{
  "d_model": 160,
  "head_dim": 64,
  "d_mlp": 640,
  "rope_base": 10000.0,
  "attn_scale": 0.125,
  "tie_embeddings": false,
  "init_std_qkv": 0.0336,
  "init_std_down": 0.0,
  "lr_mult_qkv": 0.7,
  "lr_head": 0.00666,
  "decay_fraction": 0.719,
  "train_tokens": 176900000
}
MLP neurons of a small language model. Each row is named by its layer, matrix (up: input weights) and neuron, and shows model dimensions 0-159. Each number is 500 + 50 x the weight over its row's rms, rounded and kept within 0 to 999. Numbers have three digits each.
After each neuron's rows, "fires after" lists the tokens most often just before its 100 highest values on Wikipedia text that the model never trained on.

L6.up296:428473530456466456418510511498465474511564487432600454478525576497407580496375480472514467435536548582411438517502531591577527524506552507461473544534598448580447459557477499449566551483577504511524459389537543542509511476543511479553463480568471490483549473561464498463523487489526376513468416479515533467589529478572565579454500514561445490505566455603467459496502388478550488501494406516572461433526588525516553489574497493422504464521473511486513371508537444453489460514541600
fires after: " D", " d", " H", " Sant", "D", "d"

L8.up474:556509549542474494406487559550506455572466517511569422484503430434484497651379418531530440489476488399465469487515482495493589555529544473411437547536500499532435524540463504549493521476477463572462501492473534530556467523423490479546549486408456592444493465536529484506462515436481484583502527468489533402511525563506500477447539546596550494534577477470514384573450553534548511494434425548531541395485487541458522545453438498458449437561543525474521556351401512456533458521582539
fires after: "b", "ar", "2", "enc", " War", "ipp"

L6.up445:475503524568514477487414545545532429494493507448498459455489532551496530501473498478478483522552520454514487551486553556429482446436478514465566405510555469472506493527512486587552572473543564516549472597470424376537439427398565521556465491542513559429551576452544509538523454503582363477423371479570498450444501494491502529554597472593547592585448540460451536570466482557445466650479501473570484515495460521482410456515570477484528507478541481554550462534477462487513570522531592
fires after: "}", "T", " t", "0", "B", " Position"

L4.up492:522451583478481493429530535422489489559520499483454482481513521486496466537494517481450543631541579567459455564452440425478620531558501491494486550483645481564490573507554491466514567417548514492529453437435481490465517425434478423384576536540490501533613517485511482520476530373540535520534451465531486554506626398511505498473505453385489582452502550431525463469521497440500418467470523435600555485501495546580574491476482542598497494522459460472582537530538501453518474451442503
fires after: " N", " B", " b", " n"

L3.up192:448436439501532515447539535517614508549506573555466563488420476455432515480481510449375535480528473617456472533415480370421511551585481460482519486431516610544577414474602497472505469476541468489527478479519514484440432520501574472456558481545408519519494503494463569449560510471476503458498497531445496519416494509568457545602490515484514444490502431435478498495427547508517503553505471542493512513485447503452490620516554487522466532679440477506453580406588529535457425466530530
fires after: "1", "9", "7", "6", "8"

L3.up130:544533509479509390391497572542534497515495597516499557461483516395522525513491434533334486503479431567590468483489546577416507481412368495536498529495551497483506499514494475557536446489413454494372449545497486468543508531475504517535488506532462479538467416536493516430434450477585585494504473380411473505410440552495496503527483481462374502453520469527535509506562561461553459555435511499525498555475426518460535542556472546534438484555463525397460499407586499482550483441480550
fires after: "9", "8", "7", "6", "5", "0"

L7.up552:420580591467511557573428624541510507397632456380548495512526493557537561496537533482476516516491476589506495558462462438500493506513529521415422499509520475511488522492524505435473494442458535543541523522406547457386379523525501450517529420514566465475562440457503476512527554572436525475462513473455436477521530432424394506369479569474520449433430488505420505534495469540550507495523570534480377581504531491518531443462527561552498523496524471541523581506521409571510486466529555
fires after: " b", " A", "B", "b", " B", "en"

L7.up476:537464483547526636500563521436513460482652494525508468520545522531511439470528555639543520566473464445619546425512456553466488506516564533405429602446477499602493467502450511505467534534495492401415505522502460417461593435527418483525476543559609539449508460484475506466501444435511483566511574488590503429525533478532490552471499527515522535498517499484504481535560453477506490470429517516487450446534514536482541546531484523501515541441406528389474483538468510328502562589521522
fires after: " G", " sc", " g", " c", " C", " Sc"

L6.up539:521576554512483485504553513528486545446513404434509458472417510491532548431453510542495478512450615474498623503313528581487565475611479471553439512455476419571418504464537484561485520522519484537592484472512589500467495561492533455497542589515508446567526490439491600532511498515432552377446425480415567470438458522525468504486506493493487532515507522470433550516572481519564465421499506558529462531506483612578517472446502449408466583472459527568492525451433501430560529493551506
fires after: "G", " B", " A", "CA", "5", "A"

L6.up461:456552566501597510503406597513410499503480549456412487519539404475479590484537570494523565437423477486490481514522529545533443429461586506531389455488530498516424569439440501481413481540388526518562525495487525481524610498560520524505453463481513473569510458565454525425543505546529461452568415561479496535513564523572420506436417523524622457583530547461483496535583521481425551565505528535487546500477453504542535536567490495495519572487547393593453525518490501605562490442475446
fires after: " A", " v", " T", " U", "M"

L6.up182:487494525546587477511478550554486489520575563547528515523414530439473523487602416457503492508482426436488492609494523537483375520433581508476451659530496600542562436569451585512481477544433469477409497488559502531570459560565520515517513542428486493516502448514523457529466516523449522511504538488362503463478423416525503498490448582474491463528430442477543485560518500495434570491543408441523570516506386592474564484527472478546502570506488494507520364488541426544443525548513447
fires after: " L", " P", " H", " the", " l", " Cle"

L4.up66:460456512633530500551467571515531543475585527543475435485552563564451501462514486613546483513470524479420556513551367390551479520429527596551493473486545545595465388496419546505441483520539452505476564617523494480545465503521489524487504447482519491452562482516430426508472506489470475546504520484442487450512510628464473482513503560523501477500528515479479450479464468403452524378463587478672539512509463559471536518440446462433551520448432472461465467576534529533474457468409496
fires after: " the", " f", " s", " S", " Histor", " l"

L7.up75:528507530566574602464527469516479611485491442480543521476479551540536564490542529504407503552465494418466591423478505549423605507491509571443598526497471501541526506346494428558447435450449502484509439476502457502503565550518534537506511489548538476546483574486478552555415444446416518462468496464494478498454546597478513481463552520490545495474525527454464560562438469583531405499525477541479486347567486486472490480446494385430522531563528479486488519561516524361543431546420432
fires after: " c", " g", " G", "c", " sc", " b"

L6.up153:443493591448514445525498537547512367471456516452555503538513567507519565510453379431548612542543444476448523493464561522521520593513488515457410388522564539540494524500436471517527516607496515500486547444539536566411564540472517521469420498511529468584551486510611461429416508553410464470460529535549584528556517510518529497458501576500480459524483532478406562477510462532528438513489476473458528548511499526526549542518523494456533597543498488445454522432519490417388553506376633
fires after: " in", " D", "\\", " U", " L", "d"

L7.up108:430560495514530618548409598572477603509512527465537475495479561550450515470521491453473499558447511475554584495390504539364537571441445578500525508515456583502481471481491490518536483460478439459513519529526503496509629516466432526519422497541483490501584459543426571479609547489484417430498478525488458482581436519446458454476539484533536516561472489521501460623355474504552521542477401460540447468460475530449466514600548504540517496454418508507527570498476386463504563483562531
fires after: " c", " b", "c", " dec", " |", " pre"

L3.up226:496495523477474474462471454542554417426587502594476552508526459470427529504456412447444529552467452518453608485556493635440542579457485624519425556486448512461541557531503544530448515464516502522476554560478442455505495469460490413478438498507589455427461424533567578496498404506593414461491561410532378469454466495516434537496568564548488513513364511496518483465457537549468509467431494532566491568481529507486520557541498512562547540471601573544541508474539470485396501545499499
fires after: "9", "0", " National"

L6.up386:529455532503606490502516689503512441471618437485477545548463549568471487468523548576519484498523423503496568564524541428452398509560584491473491511454610572494513528506482479501463510538471482537440534595424483564500465470484477613560522515462449497540526492520529554512451526595561473539517559529470573513553593435538488497339466417500488464523500441484537509520529461608470527446447471476598467517525543460497422505440511507415531506431572482504520558445484526525440490449561464
fires after: " ", "-", "b", "f", "B", " f"

L8.up309:559518481519433558511423548502537510471524548571415507455413524554558424438534427477361511548493446455428524526467486510426520479535483513457473473456692567453569570476562477549467516458555536568517522488462477532427416430493619509490457517528539511558513453552529501524488519593407465507531483538595544455490478544569519501478483500471426544468527474465511478483399518507498408540467501511473529503527503413532537437464483445554464477559589494605576448537615546512509558558497483
fires after: " ", " K", "min", " An"

L7.up55:501517514496528504520552536514432502406576549477465508476487432486500538537528425468552473548452495521507590623523594566439543504440501520494509574551521605616455530460510558511467552400496436530494504569546420503464593442490455519564466498488498527514525492575465524457440555411456499519467509492329513554424527474573458541492487551412412525550453492524534540502447485503602551427446440528550496467475553566473479481514477437519442658506503557502548482445436597504483519473532466
fires after: " F", " B", "f"

L6.up72:398550483450545480499413506509475453529493546488448568559612466494430517529436448472501569458553570482581508535427503517516439497522478425532494520530636496572501524479487503503562481491506498533572491477468425410592513483476454522468514453592487529439574445491484518485479515410493498500458502456354609463627515455470458593408454584505565522425453545554446527475493452543492421507452494474569402446525477568421529446449484424540513487519473438539466484540580589504473465481504504
fires after: " d", " D", " th", " k", " s", "D"

L6.up100:421440461500457518545560526475391423459604548475445476457525548527391530594523487540437503498429423450500542522436499503508409413560455493560571545465514490567492549445502465439516506590463472483398492567573502496476601467559490589489437548557534552484387451494447536423422445465495453478472574461443407507498528520528522489464478474458517431551476517397556518489510527544555606570447531447498537462540513464520580495493533574540539530420455545509513578432519463422483483514477546
fires after: " (", "-", " \"", "A", " F", "R"

L4.up564:523450463537550497546445550527422513546507418456496530540496519495478459538408496451536519457556490454478536623498410451501500403484445428528551522571528492484459586464537483551523496501503532462523478469457571475473544426531510478471562423483476473490446448583533488542594521432479534527499512529517392497537549666578422447509453520514523428626503549441434463472426506500470553511418520504528535405450504454596527514545498385440534429477521489420500504529599431584529546438449477
fires after: " K", "°", "-", "\n", " Y", " B"

L3.up284:451527477438569361450538489506466466512500489506496535474439436479498489553454619524515516484509583572536618483431492538492516457454505489499516508495483634456528520549632532528554470530447448473516503468582568507529398518562493500370482515554482518508550507535453463481488515551547514481462537412472480616446505506494503510507509557486469500488438554527426434498539510479599524530478388462495583533517386428513541536507535561534403473587493507517536419400596541507463555548521586
fires after: "1", " –", "7", "E", "k", "6"

L4.up395:474495447471518523478450660378496404500528567531533489411480444512461522422441474541411565553491410432513491471580454424482463477463534532520483516427492485489487440493462514531504449539544459588498491512556518568484457530398494459534463393513470501583560565531516535477491537488482427514611522610478494419558475607454555448511539593490466452508478523511570472518474535510543518622591433520545445433522557586499548500416472466456552548435530531469576497486512483470485474535543460
fires after: " c", " S", " b", " s", " p", " sc"

L9.up405:557453506516502515546437489522583541443543590497584484443506476530458463484578440501540474506472566534574502595534507428530443493446537515585469479455386521476510501470464456501527568531480543589478522429485480506295516499531515465521529565391503531514497429537519490428410475580409501420453492432546468529492492481521528422374516506528600476515608444443491502419500516498506529494425573512446517507435488472577513648511547540517545454523488502526440495502470516550557537482547477
fires after: "9", "1", " A", " K"

L4.up321:556514536479566496504516401487538377496518474449508538453452434537536527421442573439481573471464469560489496529442504478527549543515429623457463522649505550621464513409389515527502504458472548513493459479475569488513503429500465517458423622511528585486516518451512545590575458556496560493551508427535403463501545447532436472579473440538552485489519531525487381462576432545461528508406490524499478545497543504501530507516563424547549517548529479446538500540505481504453620545482435
fires after: "9", " ent", " h", "arly", "7", "8"

L9.up494:539498486634472509563407490468460467512526470433390523523570489430485501502528498450530509507454508419567464530585452560399500511550485561493459581462475470419480537457512502573557404496614425554423482485451529503565577505463519425529467472494434531518460418514425565542522457498503487491498462485441533488476460521601479588442643594494507460531528442469530545497553509433456516536536499524517475398456493442460604524551492514566531505491443523568495447351536539479485488553559501
fires after: " ", "0", "2", "1", "5", " one"

L8.up632:528381570435514568544432565530530396593556462522485503479451589534499441466484538482530494504528534521458601521604446487417545564495502450470538532509561561493540501473571547449409585409513494455552452556535481556415489613461526579484452524490559447542440520505557511535464497539505455458416546461458516538499555392529584578416533466412399555464507468436492472533492427507540560563434501484542541480485482572500555479458468440484500492513534508440554432437519473460600515516453479
fires after: " F", "f", " f", "it", "b", " Fl"

L6.up338:507498479570486490467507571499381519471566493468487490472543489534433421467556547549507478428514529542490463533467371443406588486399470422519458577468549574449555559608505498540528566447545535515539481475503456489519463474422437458448512587579460482490610463499443533510525460591534553629495469512398425505528527515492529447471462518422475446503562572597442555562459495468455453535407545565494566528442547522486504555493470431519474526478478520553536516519514528503465388491412447
fires after: " B", "B", " n", "F", "N"

L8.up138:431440503510496518439531413496495539568469562519546485449494440489529469528522529464388493488496493532530460520578461429515555541458550553521570549592621527616498491440486466408511473538515482547589567472601450526507531526471510429464471473540466503447496510582534414468571402461488485435530535486577481580534518424455468535426480453460506568414534431556496527534496436488508511446541542546519525466519481592497496483528483494483522389551531386515422468458503439314472498517553446
fires after: " L", " d", " D", " Fre"

L3.up443:589444448491535462486462516548485559443530526520434441470469546420383488534498477555519531503420508503531506567500393498425487517396489506456514476494505466480514515466365485538523543564426529543538480541447545444599541534524567465459524475465566458419484501482573486395454416480563572557579503403457442538485492469475469461499549596463482434502510435555457623505501579447515489503452428521404379577514506448425475639498450466543529426452470530505498474501493454487509500490517456
fires after: "9", "0", "8", "2"

L6.up71:553527563564556489589385460409511519533431538418474480519563375594528474524447512592485469493446475423512454586516460433524509411477495550523598521460544511542549564498568473545495490544513563531555474455569435454474431443503549488537593470412561536518505442463462491452453544479381482443422482536430534539528469534466483453435402579477532522538500477511526505550476495505463518496523566600482478575379446506558543459534492473409551556502478446557451576522522497527534484482500421
fires after: " A", " U", " B", " K", " w"